MLP neurons of a small language model. Each row is named by its layer, matrix (gate and up: input weights) and neuron, and shows model dimensions 16-207. Each number is 500 + 40 x the weight over its row's rms, rounded and kept within 0 to 999. Numbers have three digits each. A neuron's up and down rows have the sign that makes its largest values positive.
After each neuron's rows, "fires on" lists the tokens most often at its 100 highest values on Wikipedia text that the model never trained on.

L4.gate1278:467520483503493530484473517552463472525507500500480539465504489510487552524493454515517528540514462454500526459503520469476486461487526491533546494522498511498484556465570514459484494486545425524474480453481350462495515447538468482501448488514510491508563469604531457597485573511489551544496524471467493512553511510530511503598605484494482528500500496499523520476513452565510505501483575462454490497493591467481472423496544533465458464524535516512533504469570476553507456560491454465500519562513467524431465547475608408494442438448446496513532551522513507466563512516425452446
L4.up1278:450525494465524510480488473550532559476469490504503469446518452510523509523536515456496479521534512476530486460503547480485512494523503537529546471590514564555494544529516466485505489501483557491463499559438482488456558528463547488488557542529472540520525424510485433496579516482542498498489557515466490495442414492505529435486545584479485587486523520560534498523455535463447550522488551467488508538454515498465489542478531426461480567510489499512479502484537559502483508526498533455575459527470444413453514447455476550507496531502452434492513547506481540529456485514485520554
fires on: " |", ":", " "

L12.gate241:534468465508518440475516430533605489528510536519541595467497476489528497540570527564471603516525561498479472440452445500516519510455452471540558494451560392557548563526477512550436466479457480486528520465470498483528535445529488537428478485481446431543506535586527521499516550497516537539513541473540508483442497563518504549590517552448480399504502542538466528565518544517471512502568486510540513502519420516576468402584510493468524552536460531436566489496438490443500541529545462535479521526511522448480525380515536505542509490543529512544497450542510546538466520491545511524
L12.up241:462540573562467539509516490557437479507465494529435479497522457520461563465503522585477443450500525492526557504492590504473486449473507448539507432484515400588523491562547514477482479541452547455558511494517446516535526461536527544463499463438497548550495467493463414485472526521455567535501560482466471451477457492524552586460489519526562496530552488439537542500456440528543466440545583533478532492503428545445459473504547493425458473511514549422543543533450501437485531445457573452463526489460482501569485546497464472559500519538446521534433463549543476556456519514546509378
fires on: " (", " \"", " ", "–", " |\n"

L10.gate675:545500468505544509522539546508497529462541491452535531489426473509469496576522536544552593441493486544539490549504402505504453475484503470541495458486440544430526494425526452547522525483479544518441509472555572540454438503501477488519492444455479524528529429581533507481429514460523458407511520514505513509448434492541523444495489471457461465480578572532469500477522521465536498502521523407557498483472501494536422498460488458481519512510485516459490550494504442418501518505535579550461467539524441529463489479487467487564496491438498515420443509492441495544495534523516538484
L10.up675:573513470432480480445471499418505497532487463520613492498476535545483526487481489466501581538450469511510423533563444452493493495503538487531531471488510536518420435464500473546471515553500512414578450573586493491535469502480491543508542513453486567538511413513422501467476468515530553535531534525507522475476462456533481489503514441501503496566516450487523578489555556520434481528530458447514460468521517447526520553462522538511466509394476533477426546461510459459565468505510473522537493503464459402467566495517445538479532433449411519539479517507428519503510371478518613571
fires on: " ", "–", "20", "\n", " Batting", "19"

L4.gate1182:551507495484527488531536585508498487470452432431528485468510505478485478503473497561474544449413489584465521469437497472537509453585519480521513492530500509550499503491551487487493544496441460451523491527469455467492452434481508398470499472522506474519472489489428488469470464437520516386482557554493448462557509505405496390554485479469528522473448463446527519474497467491451526485496510499495548431504455503507462536587460527523471495550491457519499478424507465501567469471485447444474458482499497534551504514475427509510547532515496438446519577495476536426512495469487537518
L4.up1182:470434421534462443465452509485521455547551561479511492480595503509505563501461492566520564551518565452452453468484507404480582449514473518545501485533527491504495439507549465468532550516562495465502470531427546482537511508524453456515554412530434514427491492471463521459512451455455556534564540535463455489534498441433516454466492538529451521507506480506552484511556519466503476485462547450505481510490528570486434505500437533515498523481415526457471519398495531458504492517507492509548511522443438523501521524465473504511542534549472539600536450508451439451486451472518455505
fires on: " ", "ac"

L12.gate167:440533517464520488519496529461500392472507457521504404421485596489501500441483510466472492480502486510518433540485474560478514427525442539501487504532523485507573493531494481437497487503452574511483471506476534511529523466501482480521504500495478517503531506436493477551472502459551525519574449521551508487480412465498436493526489487463453524517498455500490533547588481521546497587492478465486530575525504513483415456572521438509478515562492485453454534490453504474490449510510529526534485558458534495534519499541469584570505562511481509479491470556531490472452460441452491481
L12.up167:524462530485486566487542477516500486552468454448549568512522483478455420478459502533531486516536385450500469529315480492595512477456489511531510523509477546471460447532518476539491479450512530461464513448581546485513466506471514491497462467492535488438488509576498510510487569520479551469560562514548472457520452561487560460561500472472531558458456524541562491471466486560499547500547495531481490496471507512489523478460486533519490579497446480505559467452563532478483559509465508450532512555477529536524548516488499556427442473454469462508530518552660530478561532514556555515
fires on: " |", "|", ":", " at", " of"

L4.gate563:513450488526537449522613448505485499471490550512539494571484496454463453477480453520514529472545549509532464440490494547564516453384495505476540496485470495477481533434532519392423523528490427503474507452500468501464521496515601443492555392501535445451508509524487527499452539547504471556460519437480548511538459468497445519487498510467512539526491508479522507555580495472495500502513504520408524518548537543491474474512508487502435445485454491552522502505479581520537444461471507512494480557469437511474556407435504517432461521441488500482504520484507532394513547528451485481
L4.up563:512498533532537456490592482537447512500486498504517495539470482485411500527463418513519488477470409565538500449508484519502497482509566466543538457565553481515557499429493505397508470562533478541426530492427464495486443502463440489490545475515455488570486465521483508472549581442553546503463486426509538497474492539498500455445525504451549517571415570503472446469534479601508473550488560497500539483507508467489505534508504513498496473462483568502483507446518537464506535542470467571499453534457495441585510482492474500505432511541451470548536496512519563538482508518491501491
fires on: "-", ":", "–", " ", " |", " →"

L4.gate989:477593464471446461548430533480500492545497484452436510458546495526480558539500458511550475544412487487476456411578522541544525610500541484540540416550519522551512547431420509475498489465399495511496493557551512458544515478479546529496496396495435479466520492504534566482515435494518491499448542511510466522509479477526501523600397566486559454467455478502437538469488491496536483508521559543562574465483512528599551494486480476546517506526577487472478489470531492477483462477512529489491523405525519433513485528481449594476589505448501465488481595534462513520508560461519505461
L4.up989:461445470548551549502540495480534545475551534484551515580509579527565524453443567484479521451439474441519413483474502480459492457622545478565465453538538487523552553516499508512535533525576431514532527537485501492536500478542442493500510493538500473509482565537560486453534457521543528474480555497440490537464566467478513497545505462513505449514434504475430517458529558453500449515496543446543542478493576466512462453458517574474480478488474547511475484552486518522447452516436551509503459541504437509498527505521479558554527527452527466529487497565428523496535526463525544575
fires on: " ", " $"

L4.gate179:491526533439502466505528453529521529531489477467535531527509430439506565534632476453466406499552556470453574459481515537505615480520495498387504517521487516433529456450420508504487527515475566505438494504558433493505550484453508464524495448535508446528545521557503485517515502516471467535491490479538474531493508558502462501490469513453595486513502453409481554507527498514436564484479535516482466523443466487479491525486469416491514568565520523491463519446508486461556524540421526481502470499469491474490482538477555459500390528510448500471510484455457481482508481477542509501
L4.up179:511512496563501451490493419490572464500582453481532515484503460548506518487508509485485479538503470481514418414405463487449568545598452511497479552497455448425517440505462524553552455478481553505505496570478544438521514424433550471511406451525470530514568484546506480526505492517480535512476503519585457583513522557515527485503458536502582436541539482543544534492480526520477539460486497453502499548499454556492357452475520428498493576481525558513485444454556497425521467473499551515464452542465541470420520455495571520496472487541492567471449447469541498457525476550519475528
fires on: " \""

L12.gate1650:504412424460435484498475457572526452505513517544477532510492510523620479451465547458451520523512510501508501518595462502482562523470530534497438485467486546504505492489507470577547521527462510463539430563514437469523466472538449503416441455498444532562504457558565444458506544475493474520468463530441459473450524560561516561549492560438529494500529519519459420419517401461477534433484491518445496529482454550443412505446454475448532445502476508492518553534540493521569538505451467511496463518568455475450474525504512461449542453515456487545482539491513560487497546448491586492
L12.up1650:495408503506553542464501596456525507519503471484532444455453508467550511478459519571474499544537549522527524479546491505552575512589517527463505418454546544588493477492468471457505546484547493510510540489583500507417529532550486541466521513557511473503454447541546537555520510468469512490483517452446462512501435474561447551534579485486539484426574452485559555551454425549379479499461430391483510584449555535499500461499489553465441489463465536536550489484537479476470519512453507470503525494521489502535480525501506510438548484598498449556452458516427433522520446412567542482
fires on: " \"", " El", " (", " (\""

L12.gate734:450491544513519494485527476517527355463498466534497499507445484554502486521463427541522497399537506439485535468451511551499529458519531522430485528441524478496512472531456525539522462443520517459549492510507513474483501471493517507507517463483483432484470514542531502554542538429557490526498496544476497522490467515493508497478532589496459509531578518563537501499490481503595453499409481423477453466509508451416494524565542480436521616472515525573450537445488486530475494450500444484548487546477456459515532498525475481498456484509549525501490476553532552509464522449530536542
L12.up734:513531519528479528510542421439528491535468512478542481515518519533503494568500498547476556511534532510549501492426426494546487416515444461447505517559508511471507521429450500525499474440520494508557471481454509509536436464435441454537469507493473534481548535472486450500549531448462491516480558495560473471524528481579504490525526551452569539475444566568499560589512505512526545475423571470512443482516524557491569548498536424504479510532458537533502488504534436485391460551492401458436545475422482498448438468525547534474476523545487472410531553495470458498468544407507528564
fires on: " |", "|", ":", "-", ","

L4.gate1465:479496509483534483523559492547510531530487524521522560438476445519496425457550472446535464493472486506502533515527478503499499485519449470497497487467506518509400523539500498517601543470571453544526520547529475539512395523539536532474540522558493469518553497486514545566548521482557551588482506485486499432504533560462508461492510423468528462517522447477593451526501414494505488446425532481463468498521517546510482505486496475480499457468509479541557536509509510530513503458513492580463462532484442461465417521516450513482520503470558512390413455548447494491488419491536510457
L4.up1465:559521538576512516530455527547475509473528487480510439615491477514500461447504499531531542500499507559505493515583547560437439436531491510509502487495511450518466469546458525521501540536521518526532486503578513437497503455539488535514496522546488511607499500518581521439531501478482541515462487554445481508516552469555439486491488491574594458431614490530558458597508558462547494498475567501510498554512459438527479510581457441492542491498450489461564463479493482545433503542483527474502483566453541490508475534508468476506488518524460566462447424448435502568516535508447488415
fires on: ".\n\n", ".", "P", "\n\n", " =\n\n", "R"

L10.gate1069:544529458520468482436442411427508435498557468547440465549500419526482538492450476470519507495468519443506455493529467481513552520483418470496472509480455432531438511522569448538422522542559492529540490473548494580549531482457516511495522550480467443482579509529455457582504521476461554490555492472499494560502455464478451414499504529480389525499592509524518483546493578473512493486441479489467505549493465508510517545553502504502469540458452545484498519478508454532478462421478547535501530487483556454474443478529563600517551421442432477475519524462425500493516509474454513453
L10.up1069:444549467486462412474486515452557400571517484539482426511525512469501539482471471551465455476545455517563497557437562440486459517496473538521562574451476471500550608503564433527474639473474493513480477469532399529506504516497499497439485600536459484528597584452496476476501503481535480476492495475433452544551551465442454468398454524454494498396472450426508482427528403549446504531527543473494468483536503449490482498485508460542531507428509494489516549479462521512515446512469417482521504565481428463538437502527474501498566487424512541533530570484450504445515495534478524482
fires on: "R", " at", " r", "er"

L4.gate596:500476479478561582500448470535533462506427491472451553471490459523510515529484489426490467478494578555459569505481521459499506566555501490506499512557398483535468533433431405493459447467452474502433532430483452462436421475473443523562556471502466481538550474479475545492490483494476444569559501492475513467464491524504508551472484487476515464446543488480460393478530493473507491488485523452510462489527431459491417564491495451504580411535531533555492463491560514473524521515508485503510422488488501539440458504516540471500466495499489425421411444533525481506543495483472536484
L4.up596:445462496458548537537470454487470489500525495549458486529492466505519405531476493500582449446448548521496396543433460514514525477528450598490529457503502570523526458483524429495532481519567504543506491472454541500516539473465460516579542489525503469508485539531553501478451528488562475494411457439485510471534491422576437510513532531491607503526530479504466501480471444509493445402517496486523473548502489497455519530516482494489490489493506543423574476514551476524446465562522462469482522598513499522438504521505550460481463471501476471522463478440491442442502443540544537486
fires on: " \"", " =\n\n"

L4.gate968:549490544488492459421552487488483525505535516470460485466495532477521517456505571486443509530515518504523458484498477490480446471501538533522516496473493418555489519473486504524519519544449483430474502516432477461394493498499489516499458505474516501513549506524521551495482499475484468530479476530538524423497507514519448547511490519438513435511495514527570483553483481536562477467589498458515488529469494491530374482479503498436518535442496534577526480496542477465455521516558483567513429448390496472528547559482472512519514459489464504410513510505477440490415494491532546467
L4.up968:499512498428494486476494503415490476497447501517515514533451524538505543454537566465492509474576475520511515504462484445516405399566490495573537417514504457518505541488460479436524461575514490501481451492503445426469510487539491496556546507513552514586577459517514499538470538509448447494516575478510516432529539471522545458528408517536434478481514525528461542534488552542524507435548509453472501473492542480515474499511474442512480449433528514481564486534473414469512520521470484453431528572425485471519510548426516509469559436525475483479544507507493425469477442456463505486
fires on: "\n", "===", " |\n", " ", " of", " →"

L4.gate319:555503582470507464476558517521532437518503515594525527474515545531493482493514453481476535533582459489499492524541480531507462461526462515506586529567503557490549553463507537548497529527476489560491456490467482550532543527510494514554476445525481554506556558565470575483471540548476477453481473514517531518530463543514501546525483499561494518448509510515526583518530426453471504479454556451442567487489534567425503439531526488444512456477483472540495461555463498500505480492464583483520547487459519462435524517454549457542465568539451505515528560464514423461568580452455547503
L4.up319:468525556463466499593540505498548494503575543451468466582518490497544481427542549449479473524514449546520454443461512529521496505554573483458512518486434482534528502487467516474491568510460536464527397502523483539494465578471534521479479491496521572531578504511501499539476558503519485457535461554428499391469554469492432524567462505499517530562475462566539474520529477467476445495452446522460480542473526541486486436489549465520499499531453489545387449538587470509462567489531529473485515631585504477503494493510535625518513524535482527514522507516521527465529479506552524548
fires on: " at", " |", " (", ";", " \""